Weights of a small transformer language model.
Architecture: RMSNorm before each block, untied embeddings.
MLP neurons of a small language model. Each row is named by its layer, matrix (gate and up: input weights) and neuron, and shows model dimensions 144-271. Each number is 500 + 50 x the weight over its row's rms, rounded and kept within 0 to 999. Numbers have three digits each. A neuron's up and down rows have the sign that makes its largest values positive.
After each neuron's rows, "fires in" lists the words (lower case) most often at its 100 highest values on Wikipedia text that the model never trained on.

L7.gate801:568504501492431436621490514422461517517601565475487438459473486528455438510441464463491599464533504550556509485498407472507519502446521512561563586559545499482537466571488433463589476479515511506493541466597574466525532459349450511470538456435540475606530538559500553472512619430440517425455559532543489464511403464562555549586496468488519540526583462514532498529506529471524539487471
L7.up801:488526441487567464443471618499420434515437574540519458508487506485499497513512479438465527485465495515535485543512547510554608584519544529490532472547462554575440433447561587534564512498507472515577529540454581512573396529571499503501449543521558512384455484436490503498476489574514450531483466478587452350484433489460557427457352567627484566477507570504489523578575584568441594503520
fires in: "of", "later", "soon", "and"

L8.gate801:452516449429508491447477435595492547471643597514446458569522483417592486516554559545390556472600450495489527544400497536538494514525522521452516533523539512438455402537541488558525470496447490521517478502598535555512498565474542545516515464419405507551515511601414492495459541522449514463502496496531484508452429491427559441535544559491614432441489508437388496526453459493609516559478
L8.up801:453462518488556563441409547429500524504465533558510518461502516533504505526511456495539520502390570472477475459509513522568450525597572544520569623448467595494489433534553478508460465485500522490515459528449496509504524466478443541472426537468561575476493336475469453487543558452494523505444545494487487564496405496490525517433455534495477538480556450542550517515552509484552461422448
fires in: "of", "the", "de", "santa"

L6.gate891:540454477540485469453371539499462508440485448492523531490608437525453377466567571498509471458580431565398529484436502474571480477510456460451492476553447492521536448534528505430475508542511493539493443475540546443487451498489542501500521525563505487561573404494424499479475503430354569406526593433535493510612528524502448559458551485505490447459497499447569578513539588482366450537509
L6.up891:486516581430566455469492501448480540393562621556495541479538498510439485437521449494503474580390561427492502477491467479505469460483490434473532476554458481464527531484423481534599505507474482508558377515562522506516485462521536608543516473613537480568433533443543522502505484512420520476484488427490484472470478439522424495517428475443478576416485417530432594525489509457427487497483
fires in: "of", "to"

L9.gate20:462425508502471438555405455523512592543506429512599544537581456513533486640495559458554483505522544466496588496439529487446399510455509563501508587527607479519506612511557480553538557513544433391527537491488438498460509499580465507443518536514402536551525517419523466494502511476431495420473569415577484500514449497469533505519491499438412462639569483460497483496433440405489526434588
L9.up20:426496419508537426489533511463520506501567459520408568509498439605553548539487477594488575534425459476551426496514490428532483561603530517522431455452487533459556489453457613459483571398538501550456562454511517496499435505493527543462469555482508443510472495443502474474493502471547590436533435515487518646379518510453542456431453380504438526507543539479514550528488562430444460594531
fires in: "it", "by", "since", "before", "until", "normal"

L3.gate178:551496518449495535543518473525432483464519438475521492562498442493559459413448486444433528495617486454493465466476447565455475560510518439457530494503511447409516573481468536524453455527483448445527436471523475459511501476459548487545499462481542462529488464542544597535405482555508500530465438467519425466492474577500408363452583503469479474509540424503519573502454572499496486607491
L3.up178:425544521411453564476523480467499538439464463462484519525478550463483404435400430457487604563545486473443429533507491483529452576478593576507545469466508501513501520489517577509477457543513498549497436556553500530449439420601495515464494562466494469622480450479478590576433489525443477512478466452559551509527543465493453473541506491570590578455566440505444553495468482462543461483559
fires in: "to", "not", "would"

L9.gate922:521599473483426547434557422530422591555532557540461494543581555552523476496465467378548378493506513463498462518476453479551474527500478555547522534483552395494497455512428417481490508544553470550520503456451509500517492450434502492535464509558436385485440504516491479564597481500499465527432457513579562414538501480438531517510445381504513493438486503427509476485575517440402544447397
L9.up922:485530440520517452414490498398458488516543595574586511508589437552431544486532464523473557469582515512499550529462527562594466523456495465522522520437504417464542527503521474488486481467568492466400425463442498457453475590503573475544504496516509524476404512570555418512532535510475503420478509468528538538555545488377488550429524493564508403479490512526550461508571494516483666549586
fires in: "for", "of", "and", "with"

L4.gate163:516429473451476523349545457506500504498488482444490597614492495517485558524513487540623447574492503529485504393528616499563429497514624480453478533504473440590556424518515490459550586464513491504526549423532536516513415439444633516549438490616561465553558481455492535463438495538483459541541573528563457486524507527511409492564498466505519472552528545506480582461566533488439482512481
L4.up163:576446641567603438492457525501492493438487556534490565521487588429484539496637521453515569449478471404513522403417492527483532437631554474400538494499507566563490493494465505480442537527561545497560508517523431488498472450512550512467529545496451351474551498500554589554420490451512468498524462451477528523504474514465404510611476318477423533572471519506492421418513474446487575541468
fires in: "of", "early", "late", "mid", "to"

L7.gate901:466543437513555588574470462450532420502486570485452565453462527465454451509508514507538513499486483489544410526411453410498526558455507433524486494509429500514488576555479545449551530473507584578536546453503432438559439417556488460613527562493532516481443509512445432535498503652462443453494572475493466528402615528486513470527466541428496473487462459537476477577601453473529455379457
L7.up901:556608517424421516518469515570558471513474593546424590514494402460443470570467492502448521547497502535536478528491458443407422557490443469503444491526525504476514510492438501457538474434486456591490457454407539464470492494491464430521480567474547507529482530567477488535529649480584447558560515487450417528466552492518524514492494535554561465540578637415462498526568497487491550392547
fires in: "of", "at", "for", "with", "by", "from"

L9.gate381:507453512549431379502519439579528498476470577596526454414424483613549523491392420577528512560563499470615462514402454414423522404458537527494489473567573584469522477491525460502639624544486535487443479492461499579485516511506508484502539558417446540584522515494478546573507428578557545594491470538428539465469471546441537563500570526495408491630594478372472459470592379431536597518478
L9.up381:566409508511620408459444467425496528381575532442483514458558448524465417501493432429450545488507456465527493526483462559534462479459617460395488488496526457502418490471497505439524558486457531513494528462542487554465487457453435588628431484497505450549501496427488511450520483486420568487505421453480462510479579479484480449493507526485519567518523502508571543440439514476463472480486
fires in: "but", "the", "this", "as", "such"

L4.gate81:482488466507496471532355468550560541450509478586606463438515502559491413543532547507502476500510455503521510471422459453559478514444482514466609646440571550517387531497538565482507539437454400497523458509491516573502443486496547515456518552513580531503451448504483508570399526564464526493562484477440495550554436493563439505540391499536512561463470452444583527562547528489517422588561
L4.up81:507466485480467413562592456437520479407464530560547549450572512468456471620477516515503517424481473503589579432487390537508450569391563548581520608484467466478518585513540474545535559540521459502487434457529584468521486383587487473414511566522619595494485480498488467477470534506591458491568451494479543460535497452516503477475439489499492462469499548502498527384541515473500423475552
fires in: "did", "would", "should", "does", "may"

L8.gate922:545559643457502529456502530487461491453510502524425489470462509613434532453464473522469477458486449516556486511578500469433500542567559523458505517497602491592522479445553662434504470499481501483459483471557439398514426450564513584502448439433478549484441560433435457447457543430470491547575436447478396504508451568522398443512475468509503569440488520523504423510439447482536525536495
L8.up922:452535580519588485484564476441536515495473489458454512499484498480521464488536479522435418379548511430599493516527443483522377560436587525478456578536574462405445540491404473387481474448474509560515592490494462444438500487516640577531582599522551483500476493435513482481467484465570452546476509505508520486497492525483518507422486464512510545459487563446514551458539603646488583527537
fires in: "to", "was", "did", "college", "would", "took"

L3.gate411:503499477502458521485491444497448408556508551484537400480473515556486527518528457455520490564560449493617511495539391488532470408522586500507425494500489513452405562556466381477534508539526449566466489490509567518446504482485472467465523397466381519521512450512421423443450435443500479535475481516556596513510420494616432421568506484470494564501323426493502470427462555477457565493451
L3.up411:501357564424483521509528511496514422418481533520516549610515519495580516519462508520516562578556425470631481478535465509463523499512515486473417516582542465482573609604470522486539601477489505548560589539466554581424532485551518554566537508476446492592463515553529424507464557628535488524476447413542517453459527478512446443491507490374549531590460438479542433399504585482433496434486
fires in: "as", "normal"

L6.gate414:462468568513554500465476413574543396453492472459463542453454555462426528408451491526513599563479590532530377432459559522492495584493502509510517485538431582466549469528483535458530538429512478455598549512537482539480518437494491484527423518658491561537457572486484601529483471437619494553547494420449508569442483530474508439505469514424462546519363560445555480452509526457480535444454
L6.up414:498433625475472571562490500534442512474459538403402463497403450481466565521477519540516572543477487491517472570555406533480487593443458527425389481545458548556533554502473466468514563510537366473592489508465513549470528545527574405496518486560490512528434468473566490462520508537468524390434424465483546522437575520521549518531483406517518497519498536504487444478489435546525636531445
fires in: "with", "to", "from", "at", "under"

L6.gate44:469522572479481519499592432515463527459530496546541512501612473490555515599431503517515467448464535401537482426469536458468613587410580535586475448503414546333417512599567484580523440550504518525486463522509515465437522526438457582551540516482453539498557532445495503532396448556518555509508475479468553506421493562523485479480473468513538520564490551514496549378466501448531538506470
L6.up44:395484507484505520515434597504495515532511473465516471551529583513497421513479508518468451451382569420486549494418484520558549491545549596512445554456493567521498529519565442488570487505484548569556512535629491534490545436514486495507553417410543448604471515479521483470463462534595434406510559607621485404397456542515493450565528509407508530532492438503562591510510509429435407525466
fires in: "the"

L4.gate146:528454467446564498438471445565478467544489505511491580507539491489457506494541538491490484514582542544441461528463499478528417512404489428498530519502541560470512495525534498610476478578490506462536560423572485474489451455467520491387536413499557536537580480505500548499515476499499549419472563417447502484431429454464467470485494425497512437520578514522460394428418520410568494538542
L4.up146:508497514517355558511513506482474444485472538530480576480541444585505429546445455523525538512464414488472546444507450486545513473504527483438507609472482486459399569540463508447599503471430519515514450453537461514324461570586476555622511529469487542507540574544446503479484498409443453485602540430578531539569444455520507446520458462525488437537442493377554544533478558419483489412439
fires in: "only", "after", "since", "until", "about", "ever"

L4.gate751:577551467434482522507541534562444517529498474449491545437535566512464563527521460475516444488464510539438456452553454392515558516502438501481476505469534551618487469513451477466549509527534629440541523459534481498455480584415492522499478534649520444482524414542485522472496472464572440470546445530568494461528506514538475559565536523420564442583484605448554473493464464559541499426479
L4.up751:501508594406498493543511442473456450508459532526508544521488516489516474521524464450543544519409514554567527545595504443419470360444498549458484487513469614546510488479423462380476340566604531560442513539541462439483511516566440540465461478625464410480412532490499497457515434539483551510510572525501535448508399556531521607507542467516530542577463504519538429419540514403507510498465
fires in: "as", "than", "at", "about", "around"

L9.gate622:452523528593467444473545577464460528558514552490551487544526493511442537509453504447492433423538499467444488456450550552532446504407458410502553483416576514459441450560514560515534500510477532459487464392474539377467498364460475524504481430423478498447488511460492482475461418480572561512572414449495502530515464579569533488522473505496433482520476446485492480513412485452505410485549
L9.up622:543424469507499458459416434439434478559513630523464463495515506448495463467587555548489502437508502429572477442506577537443496470514453536456420530505521528489512481492474356505516521468548603465598482506433503603532528564496526506583538465472513467570546436523490409473538489559608480475583450566511504499537493537470568513409467451419483470452447550571427551480447549478577448459522
fires in: "the", "an", "a", "s"

L9.gate727:487403441499514448500533580552537483553549650525527609468541571474436538508470555600415516576480526478446465597457481498476462380446548501572594587564485511553500587557530481436511522471527536496422447529501515600471438447533491375507541439510477501498458469537501517520507508535538519512540479460566538382592375576493486567507585504439550455438514469521507495545499501497482477426415
L9.up727:507515464571567394460498509436439428448466525619428444487540476469514571504511475458541516493514437641548506455503459487583443440592518443546502478447564501555474545493481412488500486578476508523514498557482445526531467470515530589535440495400483453467475465527495481571528521548534427459523477609523584454538448490508431615513413443485453524586409513489578579363517549464520521459516
fires in: "as", "and"

L4.gate777:530486468544579446490493462468475534432465555470497541475534442573566468474547430503448458547540502515531534524555521540551548489617476444586462439473588562496474589428420473482466592438529633524572451617498564556555516546514520528440477439483555514424467495427459495470497545498548551521489480548466502398537476530537622472527409479503612560543469491476446527551457458494590450542434
L4.up777:445444464395401466483597425524451491512483625493549455417546441585561514563514434524439502500547534492505535560484538534445524388475469532542534478525438549565492489477498456501543521515461479588505500554478469484479531584521483432537372502544585497537505572462511565530567615505382452486536519485545548454408537584547566536452529506495447480466470475574515536529562433571510415459483
fires in: "him", "her", "them", "it"

L8.gate855:419503519502485494542442528536590477551476478443487439482481504503448508451611451570516525465554437402576513522566500603461485569363514479522513496439502419471449458521534573466512494479588545501530498453401478421433514495535441526381453518548558510508568415439547551529446396455475536544606515444508488486505528455553480548565498498568518516431487511465483473436455449571592429515550
L8.up855:577511554421541516537596463479574488590562512565437499420513543510451451520540494483565571380558552395617488471467544489558562546622515436484521496524441509474436524506546475448558534493495388508497562437493519370518490437562544531481567525558533508451510447517513523617500474508503551629488501578495538476605617488494522465485394430438540489566538600495458499514453463448541523428451
fires in: "did", "do", "does", "mi", "has"

L8.gate560:553547475525398544469470425500450502487438506545542488490493488510474468569516414445454445589492530539464355483516465514512515469548398476521446522514561552453519506526474489428510501450469523495447533445455460491446363463528478566575500397491490412536476490510471507462444483442423479480458547558509500583500520536465495539524446475547469461511494498563499509574412549483524515387513
L8.up560:452477515417473481499555551381535522557502382429468534494502499552425512566458523437418526486496541536507457431546447467476544510446458404490432532466536473446385495520465454549549478498509461531481517485513482459576533545482448522498512459461598490536456444522533558419514589518503494474521445450528426521471528450547557535474515565458447553576409465553593473379488499475417413356566
fires in: "as", "designated", "named"